From a checkpoint of a small transformer trained on Wikipedia: learned positions.
MLP neurons of a small language model. Each row is named by its layer, matrix (up: input weights) and neuron, and shows model dimensions 0-127. Each number is 500 + 25 x the weight over its row's rms, rounded and kept within 0 to 999. Numbers have three digits each.
A block is one neuron, or neurons of one layer that tend to fire together. After each block is what it responds to, as a language model described it from the Wikipedia text at the highest values.

L3.up14:512532512517471482496495516473520503498478520494509533501505498496479498490476552476464478510490525480513520492487497516475534503533492494511493510511493511499453519508491497428503460515454520478510476520508484514531497530499540469524532486485514512487464477476476460549474472451476501518524504506502547509492504503499492512459506466473434478517460485491500506462463493538518523498507
L3.up436:489455492497514481472517473500457509506508492475482465510487528506509494527514540462514510483511511475511527477556492505499536478507477485506557459526494503507476524511528514505505529541488480550480499476489492568511502472461543526508470523499470480544508507472525453493530513484535536528522443513498532513508509502491522507466504484511518541482521528490501517555569523505479475532518
L3.up793:530526512476577548460523478483522522439459559551480495522469550500515487461512532456446507474463460495527520491491494510505507496509489541539527512498483510507517502515534501526452484488485506517483548482505480468504547507479472478512476509493518494532496457496525556532526482495506526481492514518488525473519487497500516495508539526494463513504484540513514480517544501511517482454506
L3.up1218:465490483490479492485542478506484491460490480486549557546462481533524476528493486559492526481506476531519493498529497500496525533502525521516539454502507521469497540476488492483495458462511479484524511515521527532489511484481536510487555533510525512506496486494503531502467507484516485511470493493488555509470534512519503490532492502509480521467477530499481517530500469472456539496498
L3.up1335:472493507467494490473463474488493505522533515501523506545530519473492493511491520567454503519526509507521495483530502488470486496508469494458505482522540492495512452500505514511506530504473496497494543529450508489520519487494497483502511542501531510522517528537518536472532465490525460482525475527535500494492509518516518538462511481497455511491452491457522503541533493501509561497523
L3.up1669:519513474534500506542525495503470523558470495537467497548496512484520516508521490515456508518466504473505487498504525462483474498505513473531566528476559482488483520516489524509539513488508500492513462498496516469494517529446488473539499523509502532498465445508540532510514505535502476499494492458494529526557488542508467537474497492479504507467495491507481483524521480507494553528498
L3.up1785:450471483499488441468518510511513498502480501473525481491486529487507539519476514475560556460531536536513536520496527482503480517490489523512550489516473483454483472547519474489533505503524537505524512520492488514496491468464542512513465534538479542490447493465484517510537484477481525487462555469516533493497483459500535513538450539488505529481481489519512484468492528506489515507555
L3.up2222:500475494515471509518506497518490533529510485517476483509443476551461518517457528518501516511492473522499472498495498502487522546485480506527517478493501524546442485546527514508505488478485554549476507483511485496510470521487512497501484510493518498512514439477521506534511510552533512514487529490458496490471554444529500540477528516498515462492545464505476508504475503502510509480511
Date-slot anticipation

L4.up65:486526483477513502501488517498446479492488506462525502494490504487478486550501544500469487542469482472522551496511528474489497477472474467491487517522505463512498507513464523495488511524483473549533474506529496498544536550504482493556543458514495529492486477526516526514542482506537498519488523486470533476486523531412504515505521526453514492494487516463504506479500505536556516504482
L4.up177:525461479512446479452538490527488463546459457477506489513500483481483507499491511500496517504487509553474518442495499492474534507472497508462504470476502489492489526501512528501477473518477531525536487501516527554505493522509514486515529447573513593497487503449518565523522515523493525514479528448509525526511532495472493499502532488514539514500472574491526540519497504483491529507500
Date day before year

L3.up684:488491482495506503462496475512481526516452503454499485544494507475499528510481486506522510524483495438483532528528498507473491504461506460513520538525493490538489483549528504506465489507523472471533491472516510499508467476474530477466521503518548537509538540466485469572504507454478478543479505465482459499498484474485524476481523487531495495514429506555514475486495479524474474507524
L3.up893:517480486504536504489540490481527508510491502522489521561541524498490451513513474472478523507500472489510528460535509440504471537479517466474466522468490501510481463476525457503483500495505453534488488507473511508498546512499485504534491492469493474459451510507547452497474437509453457507459499480470493452476544483518468495514502482509485507490493517485531481490531482454494524506537
L3.up988:492498488519455484473419476495500479520530502472575498537531469518514498512489499457520474569510517477498472483494533480513525495504483509483455486541502498524482494469511496448525491489506515516475552471517492460478540473522496506497522516493507501483490522470496490486519512517542468452507518476510489522511488508517485493515511478526532479527534506503518532543447482507510451493491
L3.up1159:515475488488518539516518439504511532518481526483521509470458488445458532458465457473540487470440454512483538490505499493494479496496498472498554526506513519517481500500519505531501516478468482529474529438524487481500518498508499501498473483485506511512467465503500504445475496519453484475514509491522517474522535492495530475547533507469500513473517473514520468478512514514489533513462
L3.up1695:516525502523506521479484510505492523497505471467507522512514524458543510487518473499504489524530523505521544506466471462501472517472504465523494504498473479518506517488489512485503554506483522491492473487530520493514556514510484521495485515499514452489493506484488451532513529511498497520451509526473507486496494449503523486493491461533502500483470511521505532483514500493499538471495
L3.up1760:487471487477477534470508514491550531514535467531504502491491515473542477508514521455534480481496505464530524518476499465460504501502517449533486488523486484522497531458506547488509516484547532471501517452491497541497496489543552505481506536492504542507473508483480534479501470475533457485501526478526485518500487473489501532486513480489482547518500509491475513514517507531497494478476
L3.up1801:477521466504475526460521465504524525461511510486509495538478507473491532498474510507492505462507535483524502538512484520480507498513499500504486493503499527501510469499504491500503498512531561504449487534483556470517495492505519493495530512486498526518442474477499497529445504504500477518446513494487524532460529495492485495528464487466505501506500537537468509512453533497466496451494
L3.up2929:474456505488526501486528518519543494456507476475526489488504514503515510506462500541523497491486486477472498531507550512488508494512422517513505506480500526506519565507477538484483500511477504502490526504482492491523524462492514507440534434474478534495536494524561505477559467505525511522521496489496479496505479461498509493486455493457504484490471481468501444496481479555453434463520
Conjunction after named entity

L4.up2582:551535469520479500509495487508530476499468539495516481500492506541503460509523473571538522496501529456548495530523549507514495464492465474502496453474462547528491494516509519504516458532500480495548525552525481461495512489483466514514529496480490474512519498514465515493503482509496475509479507493528470515469467505524467531520493432520502468483502528477480499471494507513478474484538
L4.up2767:518484479491530520510502481534476500551490511514512492447529477505494518497496528491485506519469490521519526480551533515501494509503511524523473506491497502512485473528521533534542481472476507514483518499492482491494502475477456469567560528499493491470509502496489521519550468513525523482506497510540538514494491472519474521506540506479481526496508564483518505495461507512472504455540
Plural nouns after quantifiers

L4.up2385:498524499476530494511460500519491498538456560494524501504487527464495536501490514507497495506554459492487479520503518496550505487489502475483539540477530482455509507427502525521526515513452478543493484492518530504461550488504508499535474470477491477464466483497506531519549520470497481482513519511516516549462483499535532470476536521497491511470488533498489531479499520522517518522508
L4.up2640:469498530463509512501498479511493488488507491492499483535469487476489507481549481486504499519516472501545500509506478472517477534525500481495519454483545475500468506492500472500510475486473523503492491515494494466555530490491497486493467460520494502513483514491492524496497515445525496527491489488519535483485526483473513510468546452525499507535493538466512509516534498498477486477497
Word right after "on"

L2.up645:452509483496512468501479480481467507488495526559478480494506482484471488442503563486527487490514452543535515457526505525525531476545543503512482506438522506479466526537479500503464469477519487493492513466513535483461506468522538503516531544508532538480508451544433515485490466408491501502492494489512534512475480511521496518502488507456488477484574504501482484501502498453483460518483
L2.up912:437512511527536483464492446523521524505489556478472483545510538517512512478509501474496454559508487513492526465450520480498509473513503505545505526465485477529482541498490506481490475491494526493459535482540497503494475533489506527494495557455510527525476454533481558505499513477523524468522511432501516495498503544536499499480499477481455501470538527493487454552482498479510521495496
L2.up950:476515484523515472481490503472503496508504518522491476517527505494467484453437509471495464508532494490514527466497483497493522484522529541491552546451564493522468538528476490464518483462466486498484488504505518495455495505496494519525520549523486478490489488490482527501516523497523482507503497497499507527487522511529453472503517514512448508503526502519497483516518480440498538510506
L2.up1270:499482530516501512502461469495503544494491551519482494509522548489487503499515533483525462510507447484510545496500481475488493464492490542506459533524511503488504496471505461444474514496482495521501483524532497482453479472453494510501471507484469500502478497463483473488526510501452518477566434509502520508467499519554469518475499496484463494503546543511461493476524482480455505518520
Word-internal continuation pieces

L3.up188:514506504498498511519469481515509513513486524519471474514508471497534527497490505498482511553483546482512496528483451488489502505485481502455511485529508495502485524537500508519494489499495481544487509498517505448525476505503533486516513491477551516508498521524488508499466464504500465491473492517511566507519471485524522490485497496535482528494493502524471542526488456502486507453493
L3.up504:531523513463481527522509517525486506530539455479504512492533487527513475474509538530468478508463497519527546492506482486483503522459462525507488527506516513474512491494517499518509511444477506437507502525522511480534478484506537500494515459509537525484498524476518488440507512504525489530477492507517508498531470527532464491505499440514509529484527493532511478515470535542475469504499
L3.up635:517497521491446507503489471500511509507491499483484521477519490546490525489492485467499480462470546543481461537517500517536486495484488495480525475530498499505501509492502447476462540477525498491471548511477518518509499478513509472488510455458482497498520537486552512487506508501555491500510476473547467458551509501505478517515490517487478517482439549504474517488509504552476485525507
L3.up1140:443522491472510484518497496519480500474511501535505460540510506512520510459452516471505493493455450502493470477493526493472536504478506535494468503523499515556481526474479474484506458509497478511457514554483532504526517479481510553526540527497511484484489498461480512481539497524543530514538500530493525460507472505484515503484500504521513512457548484455459510524454504495493532510478
L3.up1498:488537503507476542517497489504512506520487498436466503506513537468514516510500510500503477520479490474502482524511500515513463495463524513521498480479494560451510547494497517502480513513509482502495524494496492500456525481531486549504480458483576525511527525473507457462507489525522502462487481512455445519511526532492465473476513482468465495496449495496513502512514506523489514479498
L3.up1549:541513495490530494528524500515511484477523502492462539530484506451521480491443525482494514508471506475497511532521493507509502487514481510507537502512476457490481459524492496491447512442542497504491485480492448484450502500484533487507487503465502504510515501496495496487522482487478505536470496474495520500487489536471449499541521485502503517501488536521483504491474499502509482449483
L3.up1940:478466504486484471528485494494478481540503520457534470509476517493495507501514500504491516503511496557566496507546516505518520513535487537437487489504430529488443455501519506495507504484497513524432508513492497474536499464565531480479435501506529503504523499513468487486515522504460482502475478515483527525465486516506495500533508418510499515462508489465492539463505447532522533505484
L3.up3070:527537512495509520471482529496501490558483508487506467485513526450565503496496516533484522485474469502475486490489481475497470537489511506484558508492503478516504532472495484501530487528536503489491541502512546516535518497505507533479480479454550558507488464506491551523536453497543476457504509558537510512537510464523508481479553480506483461531555487493429532517492520525500501461487
Fixed-phrase continuation words

L2.up2325:471516509481479516487483505526527515468547487509486533442484522513509562518498486474479454488492510515523500524531484515515511533489502461485520478558492549529501483486491530480509491494510464512533467460533522507495505518525493488520541516461487521500462509461520529500517480521567508474481483516483514510471508481467462516499512495492540488477455539446509505480469525502459527543510
L2.up2675:488486498499507526501499508499512488499533500511503516474463513493488541563521459478518481504476542511519448493504504532518498512502528512449493528474481507478503487465510440510507489513526482492503493501518530482562507483504509519494467518484498513544484504456502535486459502523537453520506546467482472516514529463523483490498534512463501480437519518473504506515475498509461473500486
L2.up2933:495457495537525508507476527501541544490535493499512527490494499552545528512466486531490526501516477477539487467540467507462487483498474452513497496492508461498517479514515430490511509509554498507493502491508504497524487502544416533489483523532521485460457517539491484512517504488469471540522516569520471493466528493505512461479495484478501542448449546503523493507516471526491487509431
L2.up2989:504510501529447480504503489487532488497567488480498570520480537476539493498501462517507462481512489528516496538541495529492529506537475485481507509521444480521538471503496499505513494515524499523514463509504532500540536531505527502548486477445495502514475521449524524465577515506497475491484485551523492486491478473489491524493525488498493523449480553468530504501462549519457502514489
Mid-phrase continuation tokens

L3.up50:516482484519482531507482518509564519524492495509488472521534515541499492500463463525497504490500522435512493541466487471495487443540506489523548475523498490496531507542482510477533489493510510467526514533487485483498565514488459482492499488514494470519523505489488534515485507512514477493481513521485515495442536531491486531514503452481503449488514472498527510485535558471471494459525
L3.up1270:523530539508471502552499523542524478501450481498505467489457469518485501495509460484448528519491521507494501518507458553492525492470479468478482523481484498509507494484519496499526494487519457554531496504491551527534539508446488483535534501497512525505536497542487524530531520482500503533448467515519461523522457472523499492471515514515470468454514520492529498486504470481523481518453
L3.up1436:536567514497509499478487464532453483469510482499550504461548536460492475529513512535500513512481493488524490519509524537491459507503492490500487501492492496517464470503470472508529527476503500507512468507491527541506517487485503474531528518488503504527521518494494483517536498510507514534460497486485474499504484516498437480483503469515515483493518486467459509507472504483503517487494
L3.up1539:532464526512474444516491538534470480492459486510515461488477495533486533540490491550521512488442502470487517540509457474497490490414523490470506474499478506494532472510507518491511519508496544538511510540503499500502509485510486498515488501502501548508485510539537515468512504492516466509510491496461508481453540491525466509496526505499473479533504494489471513492546485501495502490460
L3.up1700:493556536526458502513472540456512515495478503480504553468492514465520513456565534525460461460475477503482509528486474464520511514445480494501470486477520515504505497495470512469499551504528458506473496530510523501523498492509460505436519536517486493533524487482462458441548517476516486482474505492504502527486491529470488480512508489485474469491498513513496504487520500532460523454497
L3.up1822:502574495484453470559447509530514484488516497488504518479519491498516474530473484473485495503521523508523488500436468493458484512470513501477518494434495477500489540471478492464488472497518500494517536506497525486472508509479524500489516467508454510466518504501496506502545527548496497514514468510483547501476526461523504547518553525512485464518485533468462462468511481513520518519453
L3.up2599:483547505510464491530491504543506495507492524489500567496476483490492467484493459563460540530489531479510524521486490467544496534464480495501524451503510527506500498511476518499539509479501529488553527517491576453487493447535496481538506454474482524523479474496503503495545529549519521484539475515487510522480527516486466524494482481532490462493532553452503495500508516532517492486499
L3.up3010:571477483525468536513476492477507493535500522499502505463466495478451513478500534520519519462490489445528494530504524483531513484517468464515488479462471470500504499531484506507508476494497444470558506533547497487482489482499487471523497510524489509504445496513491523483513516522471488510446504492485476487503489501536487459490508476533533447527487531481499541481502489525500529467534
Verb after auxiliary

L3.up39:460523512455536499471492452545533531490518513490468497519481496508498499514484499524490497533457525534525502520521489530513481491508487481541511502476424491498566521520507498510517508513496519443521516482486487490542468535484514462492484526497490504512495471515507519454489474507481495512511488509457517483473523457559459514532501443482495533486519510505500505542491532543503506462484
L3.up338:462503496507516529494444488455492520472511539499509492497491471541503502487514491503562481532524502484506484517511539521505490487490466481504498516476480491514525503480515525514516475500528486518472473508547495482525523507487482468477488484527520519490500487499501499471461474512518437480510499542530503496492501512529547507489516506491461503485508491484537501503509485491479493480500
L3.up1424:513511535512450514507512518514481519498518493547550517530478534463513484504466464481505503504457509469512483503522459475489481497528467543499473484535473503542539498504496441521517507513514524459490474507497467502542488511522519481505534506501562539505505526501494533494467534537502546536462510441493471453482510502492507515476429483437527495503504482511524487519528501519489469497498
L3.up1475:507491520496505507462495490517536533498535525541540516499456556498544507541501495477495485503514494512491528513489519485488576440538491491525503531475468485459542470500530482481531503511524502459531467503471539453511480539463494491502500510508496502485499455471549495469529476523492495517495496531484512486490502498506470499517528493471516459498486512542531513507453499491531549494476
L3.up1913:494505544524487472451511483444500500495497526475516542493479531506512506527516518521510462484496458520459500523474495522509541537567480530524470489510502499518532486494493497510509491550491469516506463479499513493492516519493531470520477493499484494505508493493526492497488490503496530500534509458461490537501478508530490483534503505461521522465489489500507507500480557523463470482516
L3.up2284:477511505493492497496549558502479543505486484522482533501466543481524520546501460500453456467509506462496490486512483447494537501489516510519497495502491489472478495507506449515489524491517443517513455467501492483474469503523513494534473490522495502538523502516485492468485463486513524494481516498519504479512505547483441543510486469499536468498487477526499554533483532559499460535537
L3.up2381:468496516514548503433515473481469511460482535484484546506485506453552518524487463493478465515525503546457458527506498492448492515504524466514522491486459510527514537527492533517470498520492490481494498469529517522520465538533487479503473476494526507483517454488531487473502517511536462547517496482505510498503499482476523498483487487413480467558503528464528509509510528480479524486495
L3.up2428:478466525495508521479519499531521495477479482494553549531483533484494510523523441500452517507549482522512478480514477467472553482466511452515516465493498421510533492496489496554486504503561485522516480517540512518468528504500468498487515533531544475501528482491501510505505519470481467501539498524505536483474484552517513516492525497482493497477524553522492523515528527527458505471523
Initial-following punctuation

L4.up1492:504473490468499511512508519488485485468488519508495535487505492517534489497472523495497491455460486511473549506502450477472499473447490499493511488504504526502535493466488487497476539501516493533487539518505481528492536489506499549496500526533523503526447519552515508494497506523547515518501473495533487556474548535501438569485534503493494500520492483492498499469486469471494494472503
L4.up1649:524509531476475528513496492534506507468552533504500534475518538517483490494525495490525529463498426509496501478444486493542522479499511521523441523468492535494522516482509504508529506512497515514505528511480491558534490498526499498515494485526501512509491498484448496439456536537519482490487445514494454534512532507491505547468534481470472518520534533467476508511448484504497561524475
Predicate start after copula

L2.up768:551472504469518553532541453508542518487466504512512516484494520518476511501490519490522496520464522551505564500475492458541478502474500456476500524503476493509497483506497457486481505523554497467502537491449507498498540489548495488473476475487523537499534485548486456492532484473504487496504512501521454509476518456462449468482539540479455501471494506469488554427483484502524487491483
L2.up828:491464532492528556460472494525484521439497478497505531483462493540522518461521500506483511463433494561473542497503487507500499476546534497476452486529450511522459522463510531487504489509538482471481494497495496512448534496485482481484517518505483481502502499488478518480480480500485478492516479508531517491466475503490474523510514533526455511483497529460481495504493473490484463530469
L2.up1621:509510508497520516509513532483511497477513487526488498505508510504495489507466480462467502488512538482468522514504511485496531509487520534446503502527450520458488525506479476506506510496545543474462482527472491497501524501492517543510489488448474497510502466471497494511493460451430524490461467525473529523488522451526465488507539503497480481469551550512454475535508498523502527451443
L2.up1912:498500485528507506482498514495506518509481481487478513502457494473495536492495514504515494428528522543531505571478510468534475500479507550473524469564473502492512512488520504493468464543480489497493523495449484476517483480492507546466505477520481522519501450464509434498517505479543514482513513480565485474531500512494430506526535504460478484529500506479505464500542494542496512524533
Modifiers after determiners

L2.up5:501469462539534442527490527560482515473527528536494506540490450538499501510511511535534513540523521514537496499514533496503438493489569442511536477476486540489539450520481515488487538436487517525489505505509499518505534517494501511473521502474492528534545502523532559502450493465493512524509526498515513497479511458516500513513520503493471506530487527481511502443530513515496519496486
L2.up12:484481511487452531531441472526517493501535473478527509533477483483539508513527515510507500507453530504478531519457460493508510501490489497504523543511476481476524519520535512528489443489540487499497536519494495495511558470514529483532500491510531506503527503502548526465536495563521545491516482521554471517452519495474511513501488506500481465508466492510473541506486483496507485470462
L2.up1200:504504502499502456535507501529483529431475484491485473457527496538525485518513505504530484527526526477533551524461477507525474486457527511484514486488510507489525466469541535454505505517506454483496510519508540463512487475459528482528505507475528513490526497471528525460507537538534468511455491452516471528508511513531495525533552520488457526513532479507514443469482520445499526478470
L2.up2524:524533484492518458464499505502523463466514474501517482488506500508498493515495500500575534506519493514516476522477527549479490520497482488474448498509472516514521507513517519524500516549515456481503484477444511519523515487517449529508483503491466495482461482471525528491493512470469472523512474542486458520462512507516470531463522527495484539488527499464522461495486440537478505476494
Passive past participles

L4.up1350:490502512485511478492471513459560503494502485481516490532511499450485451494486482505525541500493460514492528522551519525493486471499531478534532471536493484520555477517529505490489468537495496484476469455519509496522480476480494450501520476480468492508525527510536469460493486490516476555450557479479510519509490531502485504494472470504499490466490486500496527509496489527475546490482
L4.up2463:500508559526459486474493508539504504481530459439486507507501458491465486486459485512529518512483536498489517510485515541496531497511524505529524519537518500494510507527522503513511502500535530478529510480468474503470508476504460505497516502504468554503512539488516456493491546476502482523494471471501505464512490505468502488510430458501480499454479502456516506499541493526537464479443
After-person-name boundary

L3.up357:455514486493549532504500479480501451442484565525521533532514494481479475486510456466488479513480483474542506495481534515478521496481523545512510498494532475508479491528451489513470515483511507516530499489544535508462480516525480510508488566470496506516484443512447494481478520514514474530486498474511499476454483519502459481493474500469498523506563576494473447520558525450487510504517
L3.up805:462505506494489473491445488513451488506507516501552501530512491498497506517485562479501489465505503508487475499518475547497468506515458509515526476494527489501472500448507475540499482457478512506530480484504464458504488502501512504504537467475517497484484491508482524554497464493488496566462477483546467505502547518447521527520493491492462513508483497500507551515488481534560512481542
L3.up1143:522478481523528491482499504480522502481519522537529491527512538503475497480461533496511509486509518459457519513537462499539515522523472481501504494493528468526500479491501493522536495515557486543507493525494475506461500533519506516481507514503550486492472478505495536478489485476535441477497520475489483530510527514506488485490471463510508494465490457494517514499462546537489525473500
L3.up1573:486489500556503507433460488471497481471510495483532491503508553487502507446468499496461496479532503502485498500497527481475507466518460472520508455468520461509496469520519477508507487458479477460489495488497534433478493540525476450469519483498470463489501460514460503512517502472486466497482511519527522510462529501495499501485524506528486515493489469526513484497522514495518509505540
L3.up1941:491509529499518489493490485487477540454457505516482489493473501503533526478464517516566476498498482491499525481512462477470471513486502506518510511489478493488481495484498507481447471480504488510497465498497503504464516503503472475508490519563517499484474463491500477554519473424503481479476456490526523544522551494570495538484548515492503496501509466534489501503523503506475480492505
L3.up2021:463499485501487492520491538496537517453456508511539455551526505501537480510482529510478477505484486529488459444448502501531490499534548496504502517468472490499516494502442527497459474505509471513494504520511521502478528491453501469502482515484551502505456479542514512516519515513501479514498487533484519485473525497528487530452552496477488494486512500504501480546520546514463526518504
L3.up2119:487483469510516483526452466482480451473503529538507491540567535503490508484471515497486465490508451495489508448469498448471498510513442490505549503502512439514475517494465506557468516449488492517482499485495503500469495506548527457506468487521525466447472471495464502484486482457521489498484496500491518481457518525492465513502492493493514529473538530541440477545516533494542534482522
L3.up2727:533503504463501496496489493523501480472482560486509502503516555462498483499518531499464478496478506499515521466513489424494523492502510477468553515509484495502507544490531496495492478478493488514454477471507473522508514482558525533478458474460504461470487512505503475532489466481485518465513451511528542509475487478498528508500548497491489451522495526493469506527538491512497543442497
Early subword continuation pieces

L4.up220:498515520510491501497551490496508512464510471456536544517553547503520521499507469469461522487525497505490437463472505503507508460485530500447484508529472509503490460494476498499502449540529466490531481537530535473517521506530509495493486536491490493493502475510524457527454463508488484501465530451465525489471464513485497503481500492475481511505504512486490514485522532557488534478501
L4.up1545:452487542579499549468503496504510463514537484489489536494466498483508505535460491508505487511476466497516457483474531511517504490534532491547453500490524490522514463469515473520506509540498503523525475499484501538477461510487483470502528520486495468511501518452513524519506513512462497480504488493493479511478563489524481467535535456503486496513467498485551515525556502526448542554511
Token after lone capital

L2.up1194:455486480507472522484462489491468488483463525495533474509484491477438490505459476483463503520532515523500535539503486463492494512499461468439485516488547476491461460504505517510516477519491468451534492496488512474479536514495479507493475501499488498470544509504515515495553487488496502464516503506512549517491500515494515510470489507508474505470504498509476545523527473493513530496512
L2.up1372:458525533545513556481494476534483493474523497467524548529487502541478474521463470498475503493539491515500537496530502511460540498490487493502538491471498493488509461522492506464494500536473541545514485516497463562517507467476471516493469474514469515513498520520500509511517549473507489517469537499526470501526498479465495500522511506468443526516501505496484450464585473522502485499535
L2.up1373:477441507451496534466506506503470477520503500519533458459478496536529485509507510500514538550525478490511536538529482495529499484525482530489498511465548447502496486524505497468487477540501514469473520467477511475513523526483504527533495506521504523468535511470515514475530519486453486501528494435532520542507507533509474524468530503527546492506524506535519507456512484512525522428512
L2.up2517:466438507527505526516513490459532502540521488505505514471483488459527503520482483538475496530510505536508533536516505519479508484530525474505525533476495517488534456526523524473563504560526501523576508490506480502509532507489501501495458479463510527499469474488482498462485497537528496508514559486477507465515482475538472492489520475506501480440524504508534501501507520480471495472493
Space before date numbers